Part of a small language model's weights: width 160, MLP 512 SwiGLU.
MLP neurons of a small language model. Each row is named by its layer, matrix (gate and up: input weights) and neuron, and shows model dimensions 0-127. Each number is 500 + 40 x the weight over its row's rms, rounded and kept within 0 to 999. Numbers have three digits each. A neuron's up and down rows have the sign that makes its largest values positive.
After each neuron's rows, "fires after" lists the tokens most often just before its 100 highest values on Wikipedia text that the model never trained on; "fires in" lists the words (lower case) most often at its 100 highest values on Wikipedia text that the model never trained on. A number after a token or word is its count.

L7.gate117:426497534532510483497516536531486534485511541470444458563516553560527523475476475579490599467498508527471549542462547516535531452452492513526485553413603557553438522521498526472510469469491469529553543511463465539463501441496508532505472492605510521509484494508486477429501540476539524498564494522547469501589567469571512459569574489518538451547585583533454481498474488455458511553549
L7.up117:425487517594439497461523543462532434539411511425489460453494473425398601502483413481464487550498503493512509564512466509467484540442512537524503470505491457520491468460522513484469535501463488489512494579497478490482510542597557547512512506497460483500467535535590540537508480506538484518502479525415470533488476512504433547487536514516507528527506476496517458502429503512510559525450
fires after: "," 50
fires in: "while" 33, "when" 33, "but" 12, "after" 8

L3.gate491:487496458496499458515533481506529546491510506518501496457602481431472494426522552481517491486480469489450487487495513476508495483565516460564580506458600388480488514437452479507461507453478478455473548441499509555449497511548502520559474509469495478517527562495503570523523526530504468518448442504485521470476414637463510504517539528483548464471482473522493456576524486526491475435489
L3.up491:505436510451497492493486477463546467493561495470479556444569517503493415490516613490492495499474453473457487509526506408527555547492575484518596473503547473510471563453475477550487490479469526552525557463525494499442575480501446480554486510436458564557484467494480526477495530552509453510508492480439522511462461519555541487530482484498596520509437494523466485493480508450506533432474
fires after: "1" 18, "2" 16, "8" 10, "4" 6, "," 4
fires in: "had" 46, "22" 13, "12" 10, "82" 8, "120" 6, "42" 5

L4.gate218:552507508498497466511524533516489513470429494454526493477458503492510496485517486550384560458539547478536517544447478501465458515467494513519549527459472477452474440470509585505531517515397484502457470521531476508501486418474413513536603546464492519530527416491469521535557548473528588571550466455527514444556429532509506579477533490513460558505490435483509514533469501489516486435477
L4.up218:526470436491506464476506468512491479505399402532552493521509566539494482468512486588459510504508456466540416466588461515401459564506437529479520443533563565466517502485419565488459507491513475583592505571544497477563492477515436561496508523496521498479542569516446477543492516475488492503547490511475506503532520445541503575426526507493523573511520509514499495487512465509505483505537
fires after: " the" 35, " United" 22, " following" 6, " that" 4, " a" 4, " same" 4
fires in: "year" 27, "states" 23, "day" 10, "world" 10, "album" 6

L12.gate266:568539457489440510482498436548503537550542498432551519430491535517424499566441490542495543563578557549509503444523507551502532475507459522528528574522539490548528486514436460466514513538503463562523472467453525458510519429502542509526487478441402496557538448518509444612396471531504508509527498548426450494456503534531505482477454456510490465546491536506430531415439471446524513441510
L12.up266:486467514580509527581512542502512457500496577498483534402529534499492513484543496491483511520439485510499509498541561521473486510486507542437483497498470454421505541497496460502619575529542567509497458498508434491529552485532495495474485520524500479452558531521512605434541574555447484444519520524508498487444569436575526509495486485560529505469515488515493527543526508472509467484474
fires after: "." 33, "," 21, "-" 6
fires in: "it" 50, "which" 7, "that" 5

L7.gate321:484491579493456504470482499522599482514462416476487490528447504572442539444563513466546609449542497502416518423490578523489523512550512484492473566498440518496494462509513478515464478524587481478503531458504469517553515528551572438397500449470474507487437487532536494513540475468502486461548494552493470536498497550445471481420430539500503469529591563485549425515568542546564508478489
L7.up321:520439519461482470549568484509553449475485455531519489465487450531493531387498524456518556524515504479451489453491556499457531527569486489502433511436462466492477511508550438479496537496560481474450568439498531464539460457524507404486519443408472511512475492513554482515495537472525523509523527477587473480457563491337462487471498482495404421531553490512507458467471506545493489526460
fires after: "s" 25, " can" 15, " may" 5, " to" 5
fires in: "be" 35, "were" 23, "was" 17, "are" 10, "been" 5

L4.gate197:522541555551513516453496478504500542537515563574522534453484482500537473551507480537541440509556481443473444434577474481529544492540515490497473464532448528468448505444497464532485534609525559495503536500537528452439534581519529489443478531470524524502440556440494388474440476451530493498488488483479473478513530548463522527546498478451494480492573489494504528463475536569517433474468
L4.up197:559492510527528480577500444556529600509513478497558508449483485475527501518444455446500493552497441498486509478501488545503512477521495402510528449505447435492539566478428563553459500579491519569510461473590518509448509529558457551501438537454475543460497527529416444478515491467502492497447502447496510527459589549508542478485559538458560458507502474513526593498482455575535416530489
fires after: ";" 20, "ed" 12, " (" 8, " \"" 7, " |" 7, " directed" 5
fires in: "by" 19, "a" 14, "with" 7, "atl" 6, "indonesia" 5, "day" 4

L5.gate223:418456416508479487494540519487468546503534543567560519505551540469486475507476540469470498439506538513533526463432544562551535489538604510445500495552518552535448563487486468472506511421570496476466494586493537539456424476535492493497473555478490518479526503528484473499481451551462482486544552563528503500496467476533480456512467488528555541490515564494467478478505514368510488530563
L5.up223:521497511551497483555484543489488537441586505535538495584533554547536556545416496430608489525545505577480425499461526483472520522453534501451437454440613464506431508459504451520533542483502425553577471536493525501463538511474536510530468447480487512490478496474526471549478514476593489535512534435501521548497518533533545503524476516449520524448510512489416461535473503529495546491600
fires after: "." 84, "," 13
fires in: "he" 76, "who" 13, "she" 8

L8.gate300:505493484489556544421577540469439475509534432502558486499506524473480513575516586471506410519500483494470463503505472461512416521544486430541534474534526405542475473550547586510465498551490515497482502499504512515492434441444515497500558525539522533469483525517540428510482411419478502471526517503551495467501519530442456483481498515482466553532523516597534459425446562523490484496479
L8.up300:540501456431463515457544535504576532448453422439513526484571438535497476506509468469522498504506500513473451516514466540530405565462481507552486467597535551401380496506511463533547565505546476540478535494447467532547508457451554499469508533547517482488482530506571467466479511421481443558436517574525575523458494486535565555526491500540435497474455547414488554499509509484534535486448
fires after: "'" 96, "’" 4
fires in: "s" 99

L7.gate350:501514530440498543542601451475575474474590517495514454486557451553498529560417483516541564606505544472420537436486550504484505514516475510511551444526531443540481508537429508491497514499517554500533481428427481436525454512511480498551531501535542501475521512521377555475567513463469467534520441593520429508453462491525492565513433522468516517511499496540495440447520462460504527481522
L7.up350:503523624461498493564506502532572496555516535496514482466489493504515561511438471524570584519451456415483564483516520524479463498509563560531481546544477464514457470451496537488497537490591566479506488430507452503513436458535516498515489553530485472464496543526473481518550476515453474466500491544578453493502445453537452496471409536462492548579504521492431432510482500445511476473516
fires after: "." 75, "," 14
fires in: "the" 66, "with" 18, "these" 8

L2.gate282:428412497468539505583505514522563549524494504479481457468481506487476437393516473477545486433567531512539512523495489425473545481503601484509576496516494512589479424531491564516487509450517527487494484525429502530459456425506490529529571394530503479559534457479578479548512478508512543500487458525515491472537473457535547558467501515465493598497434547498512496478480523503476508576526
L2.up282:548420473564473493458515540488528509441495539542416480526480555545465477531499486495440499532528482545571522488474458469520471565457520526559529584514444555498524498559457528431444529500528503506471508506452399377407559483562471554542539483525515483512535506442488537497492407527552494526507429506465545446522501454454498517509557468415466505493473545527543511538523494491520521583490
fires after: " Su" 27, " had" 14, " has" 10, " Go" 5
fires in: "been" 34, "suzuki" 27, "gobert" 5

L3.gate346:509409441459530542505518527496523578475515488460465453477501410430490473470464504500502511520498476426502463512496514491530495499497488592502509587539465529524537547554538570523462475393503514556515524463487469459495506508493493550582485486555510509517482494561440535432453457473528407525534467554483536478456470515578568382491546466450478484452476499516508478433465572511551521522529
L3.up346:457437506496473521507444526448469460485496487530502509512445548489493496516496546497460491463483475509534556522576555537464484489493499527538492542484459467498559435497562540476496480530504486472542545448489482522492455529563499438559520534504484552520468492481471535498430686489454499527503450505489480466499423494504417575418519464499441624463489510446471575560494522548481526425501
fires after: "9" 100
fires in: "1994" 14, "1992" 13, "1995" 13, "1996" 12, "1997" 12

L2.gate456:464425516481563541442485491549584548495473565544545464474559427473528526513558466514436494500516521483456510441521444531501437532503492443447526479523513453517458480497494477451469490498564509460532532508424506456550477507546535574474534459529508495489527433547487506517473590444512467527525452498550531484530480504625455488531539468484452557499518573533546481514507570528454507480481
L2.up456:474467484435470590476496456535514445429572545562564458462528502507509522444474483443501458514509523483473473473524470455494476535488507448490522547474503445551493555480532567474518466473491496442466457558489450462542552505491534526451441468487443473491561463451506552552471552556480499432539498527474408450463467495485484522453495468457430541491542507474621435523509525554437493518489
fires after: " of" 22, " Preced" 14, " Succeed" 11, " " 9, " and" 6, ")," 5
fires in: "his" 33, "preceded" 14, "russian" 12, "succeeded" 11, "serbian" 5

L5.gate15:503469501488496511527488479563528549529498438521498469453496531472510536518530438518510549470533506515540461542495486481512481414424554419539497511497514479508474504565537476522427506562463518562477553507497510533550485520521470503479532589547504513509514437529507571513507475483479359469487501512476428520561556545558540483486471426533546416483502529519463477522471570456516413526482
L5.up15:505487521511463504572481491530537526545506495474554527482576500492438543483473452522472501533551560571485519542476477566511572457465524453438439511535551495533540470573521518568493568516488533533483474530498486560582516506528432489476481533562507513557535454487513476542576550555509475455520526512415528470535549493589492551517358450464442515495464555569453479527514469505519444463496
fires after: "," 69, "ed" 9, ";" 4
fires in: "but" 53, "while" 18, "by" 9, "it" 8

L5.gate9:434540594466424491585511483501487518559460462468541529520579467600522440489481540515481486485501530442435479500471564485449492508570530549481538553501548530526500461474481526468458428444458471533450536487482500488570558450528483548445458484490585472488468507562471493451556506485485512500552517498560520511487524513505525604463495561525427441504514501477534508469505507529495503494521
L5.up9:493538584523466507577481488512453536538459413410541525532576449522523420537482486468549571518504551537544541524515570462470456522546449523533546598558535523479519420465438488569488548497472519530440511552503467512514482501526467498488502464498572487549490476508456429446531525574483552505539579486529521540504508489441534448457547534491476401484553478456499519493496483516497559475526
fires after: " with" 29, " and" 21, " to" 12, "ing" 6, "s" 4
fires in: "a" 92

L10.gate111:491473443499501574497511469484496553456523435476499488499575457446446482451468514465480486491497499501454485386506514575539503516528462503525452446451531578446434539491543546487503486474575544500481474558404475520525512480505545431423443517533423482501429480474469487528576437496494575526468514466513506525509473567504505520497507485522511532558489509532496528498519564510528511555509
L10.up111:500518510524482553441536468488493538493462432493509515454532432434483471496474559432490538461402478553497493489459470536489474538579453515489501438451490611449435472479517479537533470425560515521497532499467500449569499520497527473427437522518474444502449584524554491479567476464520456546477538508519485565555532542530541457510533530508530493532478479485482528519576528448565539570537
fires after: "'" 21, " on" 9, " of" 9, " to" 6, " It" 5, "." 5
fires in: "her" 37, "his" 22, "s" 21, "its" 12, "their" 8

L12.gate504:592453474557506483564519561529520452508478498561502512420502498431483538494512499551507521517529515437523533494527492533498483493525447523476460542478572487569460491491512507482447490449529479535493484509525509449477541527568468478452516527508468489485471495436499538456456532468459499470437506507467430462505531494505486460559518440555439478561442502541425527483468486475488543435424
L12.up504:544475492622405499525526518519541536563465520499419478517474442445435526421545472553535497524504513463465490554514528527465502536499468520458461506517511557532423494484533510477452442494551461511522525500486506503473500552571435492526505450470503472534516561473470513525435509440459536499601584478487459509421518466496457513458525432530457553553451490497493501487508522588446504520438
fires after: ")" 22, "0" 12, "–" 10, "-" 10, "9" 8, "," 4
fires in: "is" 38, "was" 7, "born" 6

L8.gate111:511533478484494532581520537466546491522558492554550487446511481540480463476505573463471523454520493502584492455442526526510525496532485450503517466511493498442476472440496578462454507525505504524573525503428444534514460538457508485497565445570397435529490442536470608546557511465513512481498546424590468522442546468553465438535568477496491484520536449522482494535461471587525499454519
L8.up111:494462519444510593539527453503535582492507456512517494495581426518458493449498476490545500481479495418452470588488498518476428509520508451520465402504514404435426468509493519463491486507489532505495482497446533527498486534508513503517512551563542438461474493472502508518477519402542623489516567527533498529500536457527518481501427478492502529562488477497555523556545520514470540565500
fires after: "'" 98
fires in: "s" 100

L3.gate352:486552503487512502530478505523501526482464543407462533488416494513492537468514490421548535474528509475472569553533511549492471488470529546516582567491506516520500490548501505496485542532524491566490435548498531516546381517568528463551538537574461484498459483527486463483490459528469472539485484544545504508492430586486529468444343531404511523480474465496442518457513481495500529515570
L3.up352:529534540517491526466431555509536466514487531470507431469496528540537570456583566540573478462573524479452472562557449556493493518437470531555533513522469406550510525482541500520543479469512461530519474533470428550567497474454514548437507501499439503465514454469556483442441436488542502552483441517547485550499545480552516479500482496522568498580530481482546559541508513468488529438456
fires after: " " 58, " (" 17, "–" 15
fires in: "9" 41, "94" 8, "90" 7, "96" 6, "93" 5

L7.gate121:508497511526420488472527447464506407424523553444535489495511537496489462430531531517482485479538505497466505477536504529558521399518502533521548590443564462485533519551430515510550597508509577494497529453490470496468510491491472547519524476491483501522496547485485533429523442501494403565519533569548498491469487503532466503474527559474472492511443530520385488516516453556532535500458
L7.up121:460444499474464505502480549491520488499470537472575529422489488476506517475505501508495519465489511548461485584498454503512413453518470500504449521504489558620486507578473527536563516553453502478495462548527490511550440440549464510494450479499429480478500524436450499455485460499415420498546428559496440460514515523508423484472496508551516518425548551486516492499531491596499583473546
fires after: "1" 60, "2" 25, "3" 8
fires in: "19" 28, "29" 9, "119" 7, "39" 5, "22" 4

L5.gate421:573439510477453527509559484552509501467456516468468490543514417536531501437512511512549505470507455457551476498510434445426491450470463494584534504537428488441503467495404555491523526452528470509525518495427490545507524472503519530571490507467549501470493514546540523473473512548508508449446501460555418497526491519430410571479395443527518530584515518581494482532497505512514472472592
L5.up421:579500493512551470568520444603507510451507524484442503565457422553515506484520500522558507485515539517494469440568512558473478502509495576492508533477517497511464503436540502418500522486503402456508476464551494519510508500527518484490501519526554467494440509543486521486472539583537470610537492489572474504501515536450480431514498513517501532454564570498461479471503556482525383470561
fires after: "–" 29, " United" 18, "9" 13, " the" 8, " |" 7, "|" 6
fires in: "states" 14, "date" 12, "league" 12, "republic" 9, "kingdom" 6, "2" 6

L4.gate151:474451547534545583443550470553521549482568570619485472398509533480498448561531567444491483453468472508509502477523486475496519499463480585498586516472545510449457518463571456505532514501565511445428493515504484470468482550496442483458505532509478559520542502519517458420569486500551482503453441482602522508523506483541548492549556559498477526541403471495471483501483474530453481505454
L4.up151:472582534536478518483533488526500482523537490508549388470512492506448437470431471487455549449455540431513514489492550456483447528484452602484524541530536492547398558528458506568504511559433477488476510477571486528453480432464469502416445506476436529464536462503511524508502560528578479549485529441478530557509533543524473521433523475531457534514510421480533544498468473532485482510487
fires after: "°" 24, "2" 23, "″" 20, " population" 5
fires in: "n" 44, "of" 18, "42229721" 4

L4.gate453:498510546487536448496537482501540448535479548551472455531497549539499468421498493442522506476495466519493586490540584572496503510476470477504460512488514462621519445519497498488560481519444481550466506491460528511503529471496485462485521549475511566470444470525497507479497499532498532469485485469557463519468431453522531551526391488560490520394512500470447570584528510450522441488523
L4.up453:531583432538430510491456479483592512459517545530523474510453511544554525522488512403467560498513509511515561521460528560533439496490559480531478466514505441549576518535547462500440485538468624541433530565521530524478494485559517545512482544450539524515478442448455509528449499520514494501459438545560509525547481441517485459478440563460502528524518493544465459476482524498523517467430
fires after: "," 85
fires in: "but" 39, "and" 31, "than" 8, "though" 7, "although" 6, "until" 4

L3.gate249:484591490549440584598474523514457519480586504495453403463529537494487555493471482473458577453492505522555542460514468513496471488502570493502445508491463476504447564546515496513409525497437437497514424555557528534526507464503516515459603523529539472508460518401503527468454511542541482509510435524504490435475503531564425432497540518554500515423468478530468436477520526475554556507481
L3.up249:503455494547405526537447560512506520515527512472504491466507523512512510498546570496500608477518498494450551510553414480499519470546513514514517547483488499495448533543521495521497520545524458476564519519473571477553518559452436536453590515576488529529435535439468509453403594541509442469450432530426514532441509484558478487498547469524534549499550506499438466498528468522423516541397
fires after: " " 51, "s" 7, "2" 7
fires in: "during" 41, "9" 29, "94" 7, "29" 5, "90" 4

L4.gate33:506466515439520466453474545423487474417522485519526500495432477544506464481509503608512540456525476531487505517535541499472469544467489544452499490550494483455486453507530481605519475550539462406571466480515493450477515542452501503564439499525519437556508463558491485538429499532495498513537542550519490484539501473498494528558493542461494592515524465513599578452467518532511490478495
L4.up33:561523517454554574472472518492525506492507514500452443519368517513483499561482464553498452443548534473513579496557510460559464486503446437469420524610453446485511531539464455489534529532526471469510461521428558533503479489495506505521477491511484452533518506557513445520478526460450506476513593591524555483519552535498541515526473490502449532539477449464540565459446569514543561494454
fires after: " for" 42, " to" 9, " and" 6, " of" 5
fires in: "the" 91, "fra" 6

L5.gate113:507542498550543495528425498567494531448556523422458520571517494482492548500503510501492508496457495503537560434517494470483513570493523464456522443426512468544520515514484496523516490540569463464458440513472509455511472445490543474493511486461566482532477525519514497536480551504497439537574473515481408492554494531362435522464466477499477483480594468502455530613563505521449451494558
L5.up113:482491429502482533513491516520496511469500536449488515506586546566510501488585515526469507402510488518560454535455480473495451479475443537507474540541486485509434496561453529486513543504501529576524490483498504504518492521479450490489530459508490516498533459460474508515454532519502455576518486438512495460454503582468488581470469485482506544501544459459428503535455596461515525471455
fires after: " the" 56, " in" 5
fires in: "end" 24, "time" 14, "order" 9, "period" 4

L4.gate349:469522564524494497429484446531568554507442610503536476442438430520491552507464516572442572582532563429476518466477437511478553453514511500504445467500492465490502504403558482454427570507481404508512433468581510575444441486579475489479470560499507481472527547541561441550530498482501442493510503559476481506525528548488443559503499538514478522469563542484467557481508512479514464466542
L4.up349:532547601549548539527521489539513492509499547525370479455429485492480576510538504496473501532465563473440525530507498521525496554512519470460474492523494518566505462528446577441514552545486482524540437476518560471515495500519511501494460492438521477473543486546516464542502536504457462395482574529486433490488518495506455525622459524539522592494498493512573543509479462488465536454438
fires after: " |" 52, " −" 9, "|" 7
fires in: "mf" 19, "df" 12, "fw" 9, "pos" 7, "posit" 7, "championships" 6

L3.gate20:471505528410514482504503481475548415534456481468526508493497548406528468493454551459529503579464517532515444451560468523587507545579505441512544505485622540521537490495553536459468520537471560521481530501521452486462451426501474556532538531548500511513484516415468457485519522518543501488441481509488562549470433446555434534496518499485512563470491502499436481468539472527526536480474
L3.up20:487425552531528420518555476509554506475471461417517466539504511540532552514504516539563472515488531518482524514490450476475436525437516516527501505480550533504510542410466532561492606522491517490464533487454431474566442444523531510477493439441498497558515580456508546550484475504419463454528505444534482518464508441492472473457527570547567499505423491496501499501557487512486540482452
fires after: "2" 53, "3" 27, "4" 9, "5" 6, "9" 4
fires in: "29" 21, "39" 15, "49" 8, "28" 5, "59" 5, "24" 4

L3.gate417:502559536432469429504459464534513430479556495468530487549530527556475505478445492510507493471456474510511460466526469448473475502448473496476512508535521459520527509506400456455439438507515423516503566657561409529535515467539504506487455517457513494498469484461512527551497531499531549446536511572472514531484465447498434436499550492534500479524483512527552454545513500523521531542494
L3.up417:507459531513472436499473515468553445550507462489473565474536515542514488495529462472575511479407477576444497517459463430475487540519472465480494500527512552537444451461530503538481480564549483482480519510498494498542483475432422505520437504449482444474497539475497427525491550498515517524426470587485512529478512410517463550560574458576470502561501575464470521443510480471514567513410
fires after: "2" 90, "1" 7
fires in: "21" 27, "24" 15, "23" 13, "22" 10, "26" 6, "28" 6

L4.gate314:388489457493519552472521495515488536527506540497530501543451519546423493474456504513589495493512511510485502461511456517539518501506546586569529536590515504453468519464539533544501437553462503579529459493526486491467528460491462525476434470528514555550541491517428525474439544443432448516544466561510536465494435462484474501532535475494535502501481497633428532465521569454478434501467
L4.up314:472456466508520491511436499527451511420563562548493506480523471538470534444491464561543462475481483523494447507505554469510476565512520508528552498493435490576427476485508437574512480506475542495549466569453511516443557503470451480519528418495513480511533505521480460520550552462449507508513535548539482508507587437518567473485492497491557503533414537453553582484475574463498563506545
fires after: "." 52, " the" 8, "," 6, " and" 4, "s" 4, "\n" 4
fires in: "it" 58, "construction" 5, "designs" 5, "its" 5, "opening" 5, "design" 4

L4.gate364:490520455468554390564467513476503449478449543547539519490547518540436457528469498491489486515492488499503486526519510477561462502534437423506452386438513465518441414477480548474453464573482474513452455559499516563507469455541473512535585474543504415526439475489455504453499480565534509481451433510524471568548504538517542506550482594450453569464527499493485479544541506588527432488517
L4.up364:503486443514601397472495463529491428495495517521451460540512574522477447387464564536530459494473457512475533496526419473549457485526459440492561479478476546462480427439520573473454502476505467531534488513461458490549477512498508486539487472541454485539511437482484477465545514545505513519520482462480457498617457486457501491566473631495451544495524484553529494519514571569554513476491
fires after: "." 39, " next" 7, " a" 6, " born" 5, " following" 5, " the" 4
fires in: "on" 38, "day" 15, "however" 13, "week" 7, "month" 6, "beginning" 6

L4.gate177:522523540502483556483483455416475576483475504439450461539506508501488472547482464444432488466504509432507437520520493512472445517510478487502511570427508495481568477494486573507497555500476433545500507459466527504434476509516506472472440467538428509604520509542566504475505537495526513537564533540416448490495484459470475520504506486517581498494455544480470535492499521391566515516489
L4.up177:460571460472512445455520423495491491424525510430517502500487513510484579441454455434533508443561469428470498501549532510438461534442477522534506514515482504530510516531525577455530576533528490442414465493518554485468492457532496451489464566479488582504498462522512548464439482527551500531565482452563524494476464544550542487515529489570429553466437490559450514483457559452513536513529
fires after: "9" 97
fires in: "1994" 17, "1995" 13, "1991" 11, "1997" 10, "1993" 10

L7.gate198:463450450497531498429488484548413564562575491415515484488512490504468500470571454496423517446556554530513473492498504522530400520524453490517490578487510579541417501491526490496432488507503456517523460501446528508530516487571569493484509512459480480495484508502457540457485504520615446530520555500414527518484467512551466505468490503487556535497474537470516521479482505506483478425596
L7.up198:433515450459440446487492428525522529439567481523535520497497576436486551490500484474429485456484530468449525468378461456497528531513526462499501455492521446480487453530531469416542448495448520567491378540497449567446456518505521453537567511407464494478535519512476551494496485546552469409566454402516516513455532463535522491563510483508545514500520569473445528528477493482474465549534
fires after: "," 19, " the" 17, "." 13, " a" 7, " it" 4
fires in: "time" 23, "who" 8, "8" 6, "so" 5, "which" 5, "while" 5

L8.gate486:533552442496465519464505557509483495421559428543460499442497493511485492464539565548519478527447500507528594516542452487481496533547506566534487554440550464486473487482489437470503443440535527525520525477481501576532487452444532473502535547521472484456456541490457493578510490482458548440493546566419512492527490505588616527467487521503459442513500562572560534452544501456476476474481
L8.up486:442486517528422537512572455470413496484502419515454468430483514518537507484483538477454540451546525497475537469536458478433477535489484545533568494443553539463489477487530591564484433430491521502536534515551548516597514492521492482469567524478525439504372523541565474516512480470457547519505523479471563503421512458501494561525538460528474501499498533513556538502555510444516453460523
fires after: "'" 32, " It" 7, "s" 7, " mi" 4, "vo" 4, " new" 4
fires in: "s" 33, "its" 7, "mosque" 7, "missile" 4